{
  "n_layer": 13,
  "d_model": 576,
  "n_head": 18,
  "n_kv_head": 18,
  "head_dim": 32,
  "d_mlp": 1536,
  "vocab_size": 21730,
  "activation": "swiglu",
  "norm": "rmsnorm",
  "norm_place": "pre",
  "norm_eps": 1e-05,
  "positions": "rope",
  "rope_base": 10000.0,
  "rope_fraction": 1.0,
  "qk_norm": false,
  "attn_scale": 0.177,
  "bias": "none",
  "tie_embeddings": false,
  "parallel_block": true,
  "init": "normal",
  "init_std_qkv": 0.0199,
  "init_std_o": 0.0039,
  "init_std_up": 0.0199,
  "init_std_down": 0.00239,
  "init_mimetic": 0.5,
  "optimizer": "muon_variant",
  "lr": 0.0136,
  "lr_mult_o": 1.5,
  "beta1": 0.95,
  "lr_head": 0.0107,
  "grad_clip": 2.0,
  "warmup_steps": 200,
  "schedule": "wsd",
  "decay_fraction": 0.901,
  "decay_shape": "linear",
  "final_lr_fraction": 0.05,
  "batch_tokens": 262144,
  "seq_len": 1024,
  "doc_mask": true,
  "z_loss": 0.0001,
  "train_tokens": 1354000000,
  "steps": 5166,
  "dataset": "wikipedia_en"
}
MLP neurons of a small language model. Each row is named by its layer, matrix (gate and up: input weights) and neuron, and shows model dimensions 16-271. Each number is 500 + 25 x the weight over its row's rms, rounded and kept within 0 to 999. Numbers have three digits each. A neuron's up and down rows have the sign that makes its largest values positive.
After each neuron's rows, "fires after" lists the tokens most often just before its 100 highest values on Wikipedia text that the model never trained on.

L5.gate104:516498507454505466510482459523504451506467503502559517470511503503483509522527503474484442486445544527481508516465476524490482509506471517520478433487465494502519420512445498502518482489490482484496417525485488500499442529519532516486522479480514506484481518499514473493486456467516478465456484494509537447513493525449510506486538491509493533512505494448488530487548531505487484483462493535510532497467482466478494493491518501493503494498512501469496465548509533506458436497497500456506525523490462525476491493525520510492523492509536492496474514515495480518445479477554492502480476487520469491475517514562531497506493519544487529502514450477533532524486522495515545501565531517446483445519512506516490502473482514460501504492513485510570508517477480469493501478508499
L5.up104:536490508503465506466490520519472536555480494493529514512504509479476474508493537502482487544496502508505499491475548516483502518512481449497476531530538459521513476540476488493486499548483503514557468510490507502508474543537496516491499486501522449485500514467513483505495467444474527505492489475528525501474519501463495466494464489509544497506529473505495519480499475539493488542512473452529521524502496461496500470544464534471461478464503502496513480543516502460475446473511518497533512445492503463491534523485533511508478527490543495543471486483550494507485473455543493524498540507495494509473450485538522525468507502508487474502492484534521501539504510512512551474495518539426500497456482537521491540529504509492448558493518467477526448516453534501493539515463496
fires after: "–", "-", " to", ",", "18"

L6.gate188:481483486509510508515515499503492517523498502476501506500498528504482479502508509545479468493463518517508519534468492501483459499501448515496514514522467487445515447503468512480503483506514510475537485488476499482504532467552507480533478500522525437524535531540510497494507464491505555521483576475496526511520524538500510498455497521480523431532511481473482522477496472494504466487485496531504474450509533490467574484531462491524497476486504497461504495532521544495500495508497542523494516450506452489457507508517516507543518496462528506556518545515513464538483485497490507482548511510510453515535501531497475523532519509477489460489531531499450512493462533463531507540444533511485523509513492476495516517503499498534509499511533514472534502498483503516512497480499463
L6.up188:517529489501460486484486464518499505507545501522516489480469543435458462510516455483540478499487498531545481512536498465482488464508470517452480496498480468512538499486496506511495552488461487544474459503472515511506477448512519473510450524520465584529511509546464501506505510504485489527501494475491520479495482512524516520523571466519479492511494477521505496490500507506500490552460534493492527479462470534489519490531535488517518525517480502491475557530494475501519497520472528480483508530494488529497461474513495502481454546489538590482483509501472557463536505494510484500470512510481481476513500492487531529524484501478507435529507516514440488499500496510529509507537494464505480501496485503483471483531502430506480534496461513498487510532499506484478485484499480
fires after: " |", " the"

L6.gate509:507516495501471454468497505442506498477502522475476513528477479508493530502510493487479483489503462497482470499508500505479503479530487517505513448469470529519473476505498500510453512473533478504455496507485492490532437467484492480465525484518477468473485496522472517522529509523546509503471522519479492509482518497490511536488521522499519517508502479508510508499455536490484467512524523530499457507442506537495503530492476505469491516464523509500506542516522506536509468487521495539549519546485532532490478522492516499536528487530530488526524536528487480460477502494526495565491453498468532468507512536501476472475462518459511496521495468452537481516496457483559466488501519530497541519524470468462520488535464518492513519552504511467505529462503491490489499490489509
L6.up509:472479524536528494484480523504511460502487499497492439519537500504496493445485476487517460570531507522514477515524536490460486485501522516521470521500512498504493486504511521527471494524476531502541502485455469495514468527485561507497517486505493482503552472481462500521510512524543507525523496517474536475510504488514537492462486474513462513484524524465455506455456476520482523457526518545510513500474520505509532459510519502467457528489505474484471517543512511533485441514503494513533519536498540512512455479521452493489520490501480467464557507538523505492467522528513487513509473518491526501504446520513526507460477531523478487530518524521487464504475521477472502509491497511527484544558473487506490488515511489472518461533485524495433483528480511479505531498522498
fires after: " ", " 0", " Q", " m", "\"", " |"

L9.gate803:509503487480494495454539495546496500501454532441536508497449480503486488523488534540471478504478480486500509507465502524520503478491497532516506506461517541527521483487503506509495481507482492497495503499531492456544468470513520501476497450497521509490495538475521478476487487435466513560483435490508496473530525510499460515544511461510520459506460473519544532507531485543503500519491484516496501519530525516510479505497498506523549461483485468560498505513524515499531504501487466493510472491503507483522522498529490496553524465541489460526508498504468472479515500496500506483505457545494504512510509506510469509517484481529527490503473515498566536523544533460491446516475537464520448508510480523537476500524486500476532514486463502490517516528488517551515507466501504
L9.up803:507537483486547492490486509556468509470470519492497485529523497520412510467501480495486496468524489496495447500495532500482500463558483480502512517532460459466522524500486446481500486488536528513505488501533527532465518463490456506514497540471493462528553476493471481502537504492551481478488496495529490510452528486543522469456515532501530502451483517506517442529526467480460496492500502464519518453481501498481513507484461483493483532512507496471475486492502458482523525492465489489486498463523527491563514493500557498479533513532493535490523436503512464492505500507527561490457464475511473524500520498496502524499504453545487486501507498517438494525511516503481516485469493513446491496519476489540555511532505552462456514506473503478451478489492497480533467507472508
fires after: ",", ":", "."

L6.gate613:498481511515554465467495494559489525484446517482489529458534512512491509459495512517567521504540489492536510497474493491469503524473509520483548540458489525524529499495543485532505520511469501484527493500491487488515501470537487512488491462524514492480499485520499514510493560472520486506496553456540504462503484469568503514507457522508457510501527509489481515507479509518507510477485484531495532516511453501538533501486514503500517503521518497528552578545456493491558534510501448490495482480494472513523504538532542487484525486488549478501528480514490519526519480459529528529571499474479515531488521516542463505491494472557490501547477481485525537505471498531523483443515424494480519506527511501483512519480493476470509518531527529492441490491529550491492471452514466
L6.up613:520532513480514493557457510550525505432479477502477527504516528507477479497471537499493505478479497469467509487500480481528526508509513519519543460491483498490519542511473535477479525491496562489515499533484442485474531503491472508497503491434535487522493506528520481491495509540507524510532540489502491460472545493484522530445545497565512489485497483509507482504479501493534528475444482491517505523500544495511483485502500526492422472490487487494494469452545471504496531502509533489500517439534515548481544537502506496476537524523504508478498500449515499518550531531463527532502529528531457518486510512483502528543532484503492529497528539514530498486501486496526530520475547523510511482485501477485521500508472504485451447471496540471497543486497545492505456505475465
fires after: "–", " –", ".", ",", ";"

L6.gate811:528481505507454523495491512525475480496504501554478560501551514468489486516478540470529512540452512513543498536463457480482480482499495531481491526512487518485487486517504516494512532511490534487515526501542518504487500521530518492538503477522509520501544499467448501471482512487518505464471495474513537524532488486484518488499547527481479528512496482506471510492526545517522512498521489482490462542518543453475490510485496561509504504541527517460496486505510500521510503480519471547522477473463486524521514486476537481471509485541456555518522477503469519465465482521491512476471462487534500484531501472513523458510509534530500443505462512520515538456550523468487533515477509455503508453520482466484497449484486543475478533490508455494461542497501513511503508522529492
L6.up811:502541507472484514496456496546508471519556493496532473487502492491488527524520530474510515515500484524512530513490442513491490480480477501502536514516498544488529511519529524491475504513513517479465550504511512455500529486551443483511494461517523534521527492505501481529496480535517526452505498442495515422520495461535492440531495504480485498529499489488488516513466483493497506527513486556494524496502523508468513440532473481512521547544523500481500515509493471488501501454488503521505494463513497497524527469498520533530466487557464529500487488499488527471527524478478521536477480528510522477481556509509512427460479474532477459499489505486496523485509492501518533528526463485434525504485445524506485477508464497451506464443497493517443536502529500516510517555557504
fires after: ",", "″", " United", " New"

L9.gate285:474525489522523533487526478550501520517512509513493507459538464511533511545452530507502498525523504528534506521525500571508449528466505484480525460503446511492489484511510500476523491512501505488487520468516540514490539500512517506511523504537536487474498493498494510531494522519476505512490500470517517523505510500491509485477523489542494491529451499540453508454485503540548512498501514475530478518511507463500519502508511509504509511536511503514506521515524523455517487495447492498487500459514523494515515506523512518493520511520474531548453502484492454468466546496521473494490468451448524472499472519507521486521520528483482517503464472488539499496470515522468508524496472525506523518475532532473494495496522492414509489512533527497508496506486515544529520486507488
L9.up285:497480502508478490485520488503520444496481481490477495494511489435554517450506486503541503472524502471495486494497520520510511507507492503502466453509469503513533521499539508489514530515512527524463521517526469522513484493544527507539510502463513483509509518534529541536487479502495467496472423488487535486480532486446521441525474496466495515521496504477554487525520489506498448508548505532525561502567481485522500526448486495494520483501441518501490537558484469506539512468496527524511471522529502497521463503486524463494448473515483520467499504506478500487505471465534538538488521502484477486496516470548471494488502521504485555458504492484507532510546533518528496506486498508487509501471487495503558460488499506514504535512480471473531517503540507498512491500497434
fires after: ",", " \"", " (", " Portrait", " to"

L6.gate471:503464515511482457495535497487465516494505553472505471503462509517474519459503533497529486491532488472490476492508512499528530463525488484509497491555537494533513533516525552471504471486504508450504499453503475447476478485521502473527553482461520501469502479518450515565447549510469525452462499465448499518482497510467484435475534524536468506466464555532502513528501515541487506494526510462503458530524488520493485482512488526513493483503529527487486503493530522489538516461495522514532531466569495510455469455482489524484509500484495485513460540497489484485526530510550525503491499467504455492463530502496461469525466553485494514496483518502517460538490524508500522487508493539503526508516505524489512497525495491510475463494496505483498533524517502513454483488483482
L6.up471:477516511483532542535487468527534536474483524528486511495507493488481528492469549469453507517506470506492526469509495481503514469509498498549517503445484445527502543460496528507545490499455514538498533470510532494505478536537515487513523501493525513505516510469475497518502517523514495528475454451511530495495487480484558514472492478502506525528531503496492524465466473475501499560508503523538515491503524513444468555509456467524524503481524505504520518489522498494540475489503504496521511524497484508481469507533530449523474492464494479507479546484519488484527501494486466492496503522498530481495463535507517541499517493496468492521460474491468519493464513515517475473487501491519510530521510468525505474511482474558489548487533483498516521530449525497476528480478513
fires after: " ", " 0", " 1", ")", " 3", " 2"

L5.gate1201:486480478480488498474490484471473523442458529537515513491485489549496483527551494491488490547490484531493502526527499514515485504542517536495549461498515546526532486509472531507481489514513486513466507419456504559495524484472518493465517472485498482500499474478496487542502498502470512492518503534501477488478507505497492512501520501530541533519531541471485523520531490542498542478543523515534506494562537501474501498511519468472517522519500522512486496489499500477510473485524488453502496510463535516529509467483522493489475535512541535532480492481499484499543463533470512504520466500465471465497458507476513501490490522514508584519515477516506513516534483508503445458523520478531494491472481484495467501512501474549534528486533463526448490488494497472509464498532482
L5.up1201:531507472522503499502507493501503493471500492478530498527531491478502509503513499514488442461503543500526493496517515501513441515496514519529468474497515527518521505499482495480466537474492504489499501542493509543510538519544499484498509490485505489508534488511511464479499461524518449494503511520501513542528523507525449561498487498559490502498444504467519518491484447511511510471492517480436524472442508450476471490461519481496486506498509497513518483485482508473458512470514513511466526478488490504517509453468531492522477521537504512551517481501556510477457526536503539488502536481460525470516515500461501480506497548522465481514516494499558496484486441507473509510494520484520477497511480441498457509515530540492481521501491513467497504466497484511485541484503533
fires after: "\n", "===", "==", ")"

L5.gate513:494511454484424486485535444521516519480496498490572503490487524502493496517497499519480521461497480493517493497514500529478487517482497525509481501463547492486511530473494507471500516469487518506493542478477524494526523516516487483474545491492503510446480538484503514516530490492505577497489485437489494464504481499553480472528517506510497538489516505507494524527463443495482465500519449535530490510521502461550519481532516505527449500525496496451546482540514507497499492485488533505473503524533495489530528468521500458484520528534472472486525531509478508518544535479503542510542479504514493486461494514512449508536503527517470510493489470493482491523473473467496514521495499517462505459520491508490490505522528466492529508528500483458508505507457501521476547484527495
L5.up513:521496521453500506504513475483501503497500489502498489506494512494491529508485504496489490464538563509494537500502506510487539536525491514584512506488494510492526500506498532502504461439511511544491469479451507481508484478533458488516522463498540477512521547493496489530468518499524527569512499468456499517497507525477482506518532480490498512503511460490516505481483492510510505491436509480470498491513508471568483508523492485532485483475492421480502485527540491481505442507480503494481488529498483491512492542478538464562479491524488491488484494505490491496495542498510552535465460502458513517522490513544499507533498493522494550484449537479480452501496457453516565534516467489510479499485489488466497521507531486506480520536475461454525496480508529530508457497523495
fires after: ".", " Flash", ",", ")."

L9.gate240:511477450546493525498542515514485488487530475492515493564488510492509465539509503535486534470507478472477467513470483546502471497483549520424544466497510491489515501508547547499541477519477511526492529502504517467474480544484530479533525542490494465507490467511504507523503502483478462517544466448491515551487517454529490542504488453534509502511465493538530491490509469504500503541523474480502464512492543513445518481504485525495505532477479482513484477516495444498462484461484539496456524442533501518523498486491485510516494495495497519476512447490486532507530504554474523492506480484490468496491523462458495493486502462488512473488492500511528545496484532530469522478491494508501495492515481486456523511463500543553500480507497475496521473488508514539549469472539496
L9.up240:525529523494574489505520560497472447463490477456513487501473507481479463527453475489471519500485483477472494534494518499482474455519522518475529504509505529512508471523476493498473510506522517492462497515503503472494516475427491457503495479503491521488519474497489535500486487461485499500492494496481535499510543524510512496501504517480477468519480486508492496480460470492498495491520498478553494514525500449487507540463501466490508498532481493490519460511525486498453510477491534539484485446475508493468492497509524524466511506534487503568511521508511486500506471497519463500501535543461491478541503481503512463474455470487453498500513490470484476513461510485460490541488510497509464464551543489495542464543464501480486503512516474488505498488483495458497523532481505
fires after: ",", ".", " more", " (", " at", " For"

L5.gate1269:516519513497514558492487490469520515528500516518509460504509479493512487467480468492528496443481450539466528522556505542456532539508504507488532495472518483491513495499472504556489565518496519522507492511492507536480519482498531494488519543539519521523513497512521525485471474501525511533513482540488493468457485513471465513441506486467548461452523465542513502527481519489473521492491484469485496493468466569481497463510523516513519547486492559506528504499504480476486513556523510501495514505519505506518488515495477524466483503503460512482490496541515520512487455425478487485505552537467492482515501481541524550487510466466492444484506486502530538494524496514452534473514492528464461528495516412506527504514559510500504479455458483504456515520513500511509518528529513
L5.up1269:507511482520483496523467487462507477517513498495484479526467547529520516488501523499492486521531480519505476426501531418467506479449493525491464484466481465514474508497509457447537480535490458509475509547486501484531494493499503553509504519512511538500485518464582526492492439498517519498498431520522518540527495514536486487536475465491543500496489512522530507502493493460500476513545483526469515503537504502484508498478532499425482512448530492515494495508490474507466475479488512512525476529515484530525505504463499526450518515487490467494488480476490523510517458514495475484502485533477514479504511505498540502473516486475451467471501520518527535473508456530486501521518454481505475477479515493512542529463496546531480463499481475499501529534474460491502496524526444
fires after: " |", ";"

L8.gate1491:489515524464531497482524496473506519460536481445485436493487483557456558514529498487506508521465509505519491498510489468525495462529483550487455514500465451481463467513495506497536497492521506516511525450466497482503542534469521496496485511531490501467500482459538457520477537511476514545530464547489512457539511548513482472478510508490460500551505461481452512492519474484501558503481470523507511469552535427450505506534498497464480487512505495504473478497501499484491504477496504469517498510508503495561503508464487504467503484476530508510505487480505478466471452548531519560520508497501507479484484498475497494517522468510513444533521478512503541509479525510533502491519487489530540461470493514428524538509543510525483544503517473461454489513497507538493518497501500
L8.up1491:492476484472484509514557560493512481494480537479521507517511534539464508467488461516500482539497473503463523473465520484548515463500510521511441503506513476429523478481458483440544499456462490561461491459496507530486501515500501504503502504512478525493510505502538490496519515526533508512445505536491499531487506497450490545502488496524528522501481511483453511489483489506513494504513469534455500503548482519519476509477522494513505483539482489519454504520528523483514504474538468505474534511536477498488505486454515472486521464464499482490573543491485470459513490490543514520537527488501489513493504501487467480535496478510529529528495465464515509464506485523500523512476515503472523523542473512496506509501508506529503504511497470500472465500462487467521508501497559
fires after: "\n", "==", "-", "==="

L6.gate847:495491494506562478503459496497492538504533456495436502538518484528526581488517476510515485511499496492507485496493482484496488532486472510476495482496522545458486504474482513459505482482500473505499550524492530485473500555524496464478527512501471506516502477504498469476503461508460548539511475471486530500508542526527515487512502492540495473505500503512459523472474535481465514533492468515480476512516451467481505483485507502543500499516509474483499456548538464499477478499527530506521476508467455509512499528512496481548482553524464504528536494470502494526482462525498455489517494542498510527494506501509494503508504513473492454517511476485494542507431536538535491517470479504485472476503511440449480484500480561491501533501473486498525483500458536492531489485499469
L6.up847:463490494471517498517504526483519457450474538456496472436460510525485481479535511522505546503484506549491477510492534530540539492480508505524520531473497468460508498495511495490500496503493491478483470469498561452482501541462509494534502538541501504483520496488505463543506525497502530535531535482475526467495524539522486481498512510493454482530513476461487513479499498527489500494485452481476539513473493530493512491484514495466505500446449484455517542470510497463509524513528514471480496562481507531493472444535476480518501489473522537485530501479473552485483519530475514466451510531494537507511464490478514466526503469498488498488462527488511469493513466475483502484521499513469523463482530486475514501512512498503467509475509490508494497524547507505554476539530543
fires after: " |", " a", " Ch"

L5.gate1493:487476507510497508448500499493463507488502479505489503505499485501506497474469467462517515474479537470508505518504471546489513517522508486498512519487456476444492469534497553515519514495498513547497492555491528479494520498503497505514524496462507489524485484513457498456467504477517464510497483449505524530474505503484517488492474512484494505477499454511491509486533495476539591509486499503516480535497504526528458522519527574491495566489504520548504493524516530536546523505475502495465531475548474541491491475525544466474494500529485532447500485489485512497470498484474489483504475485525477500495500468479507508453503501492543513462500513494488500460547530557481541459523487516529520525524499490504442499495468492499513488556477524531472515470499488457489472508463478
L5.up1493:466472526494482493460498531519539455469470496525534501501537468482476461503464478459529510525501510469505515515496482475478508492460477533491488510488514530488532504512476549535501508473444490509517482538547504522529529507529502461502554503442536513538508539503463499523485528509452494488486491529487487554474490505506529541505504498439527513503519504495537508510488464474519519479504511536533472503484508465532486447512493520481489524519463466479504468513538506492526465528496494537480509473549444483500520518496516464528501508521452507487541502473521453511508488482501498493475453477483475500539489502471508491521457507479499507521491457482488552510517514561552494489490520537483497489521473512503527485434462500535529467537495519468511574481520504500516500500506498
fires after: ","

L6.gate441:491491512506500498454521422510463530493452498485563504525499491490476491523479518524455490498442460538482504514525486529537464541492538508486517461480501489517503497470478446486471477507522499499468525489469536492481487493498497529537506497438487502499498531506501511489531506470507484461494470504502506509499565560483521529506486524514543485513519474507505498475459466493469493518511489575501506505489562500539503489464496487534531502482508492550513484462515511505485473470509455521519533502529515499527557537476489505462503465457515493519483505522493482472555503511516466491524546485473475472517516478504484513495532533504506484524485523479511470473461483490520498446536459485528463512448502524504480473506476502527542524502485503517481524499446486499515515546479489
L6.up441:483496481455483491480484503517539485539498481516456484503490487488523488541486489516481509514478520504454503515539505506479478533453486520512484523475497513468498519421516518498493498483515477523512512533510493509488501485544515493529543490501505471522496523517498489456484513541508503467515475474494481542499526515498491511477544548491471503490528512554501461482508498527486501520485532544478485515455488470473499480561515511509500454509478469505496487514492556505489495479496521452525481508503516536515506504491474519489496490496523500483500486517490566518511499531513510536503521495479475517529522530525474508546508463544475478506491510501465511486459454504523487505490495523473447514518538471473541481499494463537511531494511499471534546514450515501518474496518478
fires after: " |", " 1", " 7", ")"

L8.gate7:552493542548492464482464505482503527490507478499481448527511495517522474557488500509547466545528526505523517509533484484538485494476444490465456466532500537461512470524515475507508474576498501527457475460481540501542542491505504495523523489546509481488544505516506463456527485524491480516549551533458509498474499483496493468511478526534506459452482487511521505453556520502465515446482471502479461501506486518506489517495518457551509494496482476473483465517534481506475545494513465494493501514509509495502509479516502496530528512475538522498471506479500510556458520511514542480510522535481493529478517492485463504518470509496496458518489494495499506510518475496532492500492535503489526497502463505496454496462522537523464470559503484485547505551526461496540499519518558
L8.up7:515509550449517478496521481487493448478470493531503508510482494493504509474467498504461514513509550446466451536471518491500471540482505515505508474521510550497495527503492533511445489495475491501501498491479489469480427454495531526456523537524562487518523534494477520515502528464488501485547466484515457462498478496491509499519473476494466449495478546500495511512494490592479502494540505540495472494497539499505487471520482510499464510473521450540520520543509534499507505488538539493470493480470519473472511488499506504478491506510460504491536491513530492481490512478492535514477523509516537469518500493510483529478484456516480505490480453497503526502469469499507466532509533494506445518527458500446492508490499490505514494535500501475471462501489492479535524542536482
fires after: " |", "\n", "|---|---|---|---|"

L5.gate1444:493520510485500470502494515527506487491457497559497484525488545482507528487481521491477514488477505471479493489482490487474522498472505513494503467509473484499509529520516511476512502481508520477495485526505471475493471511506554480515508501495466466475537484503500516472456521518519494486468496541501531535460501498473514480518479443499534500484491526501483518465529506507464505562493523487484511521534528514496512530516497477493541513495502464443436558474466481489492471547494505567536501509538486506500445496509507475514498466503483472492510509478506541479495497508503567521485506508496494464491526510499503507457455493465557547502479509482510506494508509446550496520464539496527523552489520485475501441491508547520530545488473501512537583520472476471472467519465524
L5.up1444:484468518528525521451460517505495488500494545499477467496480504529478530502481477494503477485495563509486469535495487481467498496490534500448461490463508479506472491493483501472514507445535564527492490474478502479520473513509517474544475463541455512506510512497505468535513489484506466544499497547485475514443500521468577482483497540496498481484501513520437486503488515493444491493452519490520456511477494470477507512470487481500471497508491484492522542474519507467501489489488466509518498517515523508542478578493529521541496491531507509508533474493475491456488539489488505506478485487546472464478496499505542489515480515551494481443516525464494510499513509495528466537480500535552518500496497502470566511515540527496487504512511506543489510496480536458549509515441503
fires after: " ", " —;", " Q", " 0"

L6.gate1150:512482517499533533501502515494497476514503523518530497510526506484485479454493524481486529484494498494510520508498499542496546493499500469492535472475527454516543533489503527489520501453500533514499518492471500493486461471502510478487505484501523507550503477435510489507529540446514524455509479485514514478498500446502451489505488450520524535516496505542481514536482520448552506498508491527499484493495463535539440498500489548524465523518458461524469483478520453506524491505522506495513447494501490498476451496507509487487547493488518501495520468472547489503471477462501561528551492485470480446486510502505468556515496495469493479527482486504447500534539481506482473462525490492453481475472500462490480504549508481514490484470501488432487489512493519479450472503508496
L6.up1150:503524478505538515432487436542475490505510503494514501492509538527481490485468534487444522525508505509484533506419511545534460500529470498528504533483479488518505530519533523472498545471466527497447484537528472522519478473496503502491478504470508523547478493506505472468533481476499500490536451496542524485440507473476473474508499494527502488484510501493474508483465525456496485494466481452494492505486503519497466481501521525488520485526527515535552524497461489470494527502528518489472510497479509471461456510481526523524497495502501501497495491527524509475498526473462517493483492440490497477574512466479514478527475504543497540523488458500480545514521498520527533517542511539527528514496509491482472516509444470463502482487505501509489508536503477489494468478495481
fires after: ",", ".", " ."

L9.gate777:513518493479506468515526517488514517498487493485490485496454479519479537493486520515490514489528482435526484532480500523510546536505504543528492465480474500489504512478532478488517511499518516500523489549503520563523522500518514512512501440509487525503456438483519487494491522464502500531468525518446508505488513469484525535498505531469464502520498498496507544484542498479504465509485518543518550498513511513495497517513454514485506460497470531541461513543510495505538497510505496444517487489499469494527473551473500479509473549473491506496477450501473504558512512512499494531521514476505451543515519545482535511521480503458516522544484444502489471535504510502548514503454505458501517489523505493461512542504500515536478529512458551503544552492510552530498459512529502
L9.up777:516544495466466499452520559484469471472503496491511499532514471516490502487532515488521481504529501437514482515467479516564525497525515475488484527501497513535468545486497489540493480521496515493519532463499461532493516511448490496483499486497525544484487469503488497514480485450478504536514515460504493517498528426479540475493523546540472453501493493506479518509524478504530513559486474488505494491501509502518539529492475463500490471504514531481493480494527478492536513488500487527484528523476502483471499505471499494512515477494482513480518497488469529489493495498486501487473508495514503511488484521489496511497485464495512500523531475492495570495462482492513518494497484506493545486500480494519530548521446536474517486475524477500533465552492486482477497484502479
fires after: "\n", " –", " 0", " 1", " of", ";"

L5.gate1273:479495518523508510541491456458501532487471484477508478513526481523522511544529550528524486499525471514511456488517492451473527500457540531461500522538459495506458513533544527555492485511492532460470502509477517491491481460492465511518464464434479497496557475522475470475480522485506552508475492505483537523518474485512479505510464495487535506522511502473458499508497520475490519494508500474515539466542435573546492519518511465492428509505495485531470501553504513557523486497486514545529457501495487528489525449496511476503538535475503504456501486486504535516494533516501493485503450458506452497547520450498475485488464524483501509513524478495472505502491490499492519521531511497515530488500492505502480530533497475496530502543504453513485500524520543508491510472462488
L5.up1273:510508474481513489559474511497510475534482502495484481506507515521544530533481483437488477491515524554518485514460513502504434483534520524539483528511527468512514444477494485492489554483503519517508521479510498521518504517447524458471486511514479532483518529511509493516534495485505517494512491519544500491476517521474506507505532543475514512487498522481514489504520508486520470533437524520538502500454502462529495526469471514517487487483493485508477516556493497469522488493511490520486517516461461479489444475487499503484474486535516499491480500499484497488459523514497450539506481520501501492496507524535485509526558464514526533494516481518552481483522498501485438559448503524512512501473480442481504496463539456515520496442520497514494501507488486508483536503537503
fires after: " ", " 1995", " |", " 7", " 0"

L9.gate902:460516547497467511496520525478477489530511490505521509483458491513505477503475465549465563510524484536470498454466524526538479485535488524511507500485499477545493472488506518491541503490486491487482494491494478508447504513477485499462475493425489526483517476510486490513535496533497501478490530516537490489489547481521533511515516492456475491498439537503500540538523513541517505506481491482569485496522511495486502509511559520504489463502471509520511518472499457498471526498484492519535453499534500537484463547484514472506534455513520504478455469504527548554495478530490555492486433444518477489491502475465479427508486473487522501488520520514512504514482504494478579494477472495499521500492459519503483447468496484507511462498484488512501461552511518473503501498541475
L9.up902:445485483472491500511512515504550507553461506518511483518482503511509471528443490534502495507495513521472544478510488509533519537528529520495474469519512466510485560493500506493490513553507500520504498508476521503516563455514494509501562535521530490504557488507502447461493512461485483482462505516488482502504461514476522501481461482480487498453487493472521492476474469529488529494495535536531521443524495483515470540533524538506471515543430477512497503504521464512500507510476488523528490475499495464502476503487487454495515523489535549504463517473458528451514486453474546447502517512470500492520499517559494495497500510498484490436529469472474490494505495501521513492512491454550494461473506491519479479475539503515492503504563537479480524518508540493468472479504519
fires after: " |", ".", " (", ";", "±", ","

L5.gate11:525481508478475487498506493476505496509521521546515508491467512487470453557484493550540489491500534534480566519470487533522552536501498490500517472459497456501458518482487479472524483505487453493541536481509503496523493482498528485499504513484488503504534446464472449508484471500501481545467484582540475522471521512450542489495503534509514530516495501489519487525497504494458527488539496502564494512499487524520511532508577513548452510499481512539503463502507507472486445519498524520441527514483494495523563498475489456501517551494519489509489468488528484507539483567481469519481488517522457488509486457530482540476507532509480473466451444510498500506478508502529510486507461509503476499510471505506508534494498490501463529520513477502513508498486504473512461465544523
L5.up11:491524475469503474458520485496525506537485483474521512482502512469499515502484475481511515511461493489499465495514517543469501513495515519530436502494500458496466519530494467482483485498526493505524491536483473475505502537519533473476462499504528520495496506477510524548491466486467496510504509473522518571517492501529529436551519491449532492470462527545484504500494472517526509440497480506545541502495512447477489470507515539507525537466536469473510481471503523484470552523467508501534474497488534463529449467452506503536511495502493487520522530491478516478497484560567510524483485484483505476509502511500503519498488522511493503489448557497514495508520514493453518527517526524510574487471519537500477533494459498550479513447491495507486539469465479484503503502499473
fires after: " to", " until", " and", "–"

L6.gate1488:498477525505471528488513527485508548480479511527466463513543503519506491459521488537479520518513494485499512515530526495545525491569490487502521474491505520485484478506486481464477509512503480535484517500509517509494489478485530486481485476510531548511536495500476478474516549497479529507526504527550508516488525494514506492459504450473467513493533526516495465493566487534552532494543509473466463476471533516557474502523532540486451500556481507495528507509540526463493484542479495538473521533505503515478500508502501462472467521443513512515495502518480495511453463489483551462521519503521444476533501454531501535492534531527506470515482529502470499566474523502505564515519483490463532493490479503467461486475477540482497529497489517481496508494515462527488472519489522
L6.up1488:486514494501499543521458504491498529488463491529558447505519449532527488502524509512488494473542519488506521495506493494516528544506499502527508501486543512526494516514517504441506448502502462496516511482503527494503490477494533491479472504485484507516553467479509487428496504486495557531511483481512478497481497521441475502519507466478495506526499477485498500564503459518483513542525466530457575467502473522468520501519508455479461549499503472503542531502537499483489488536503549545484477523496504508501509500511531565502481468484499509471530491483492511510520502458529542496477515521485496505511484440516486496495556486514495496480456457532479465464489504513502508510528488485515527532539509515498524504462505493525550482491472507470468491487502469496560498521495503
fires after: " |", ";", " –"

L8.gate224:502520527505514480482465520506441541480494511514512467549543489470475522518508498468503509451501474538482496521476504515521498492490525503514492478468478528517449525475482488451497519517509502495491502459479497494510505501503485499504499496511472516466520481497514507494496495473492518492480498547521512458494495448545517498502513532490528495490475531513485526495494510509431479471503500500498485476546545482525537531477504517441485468516502506514491483431522443472476514450533531501502473525519451506464503493510443522479504475487495505517497483485516454488540534490506457517493533490500487507511499512475448452512472488478560471492458512507462502498485533530510470520523550490478486504515522521483493500534503521507526558505509476509524549563546452527478510516525468
L8.up224:495480455517483494546469466470495499470517491542457500497461477543541544564513545531506544490470458522487491505485473468496483524506455477550482559500489500467517504487483496499470511451505474521479524492529531515505505507461524495452538516519498482525514472548471515475473498517495492499478524475556471484501494468496499498469505450489523485498535510453485513510496455493510495511515529504465502504536488489500493489495497559483500479485474510550504480506496489477514498509476505508494445511467473454494456509476460491522506478481529506486468446530518495539494501470509508501513504515560525508537483496485503498521511469460496487526480493487486472531464492490535513520523512490497518510525523485494550491459496450541491532420480473494495516493487495461523491521463497
fires after: " |", ";", " —", " 0", " 1"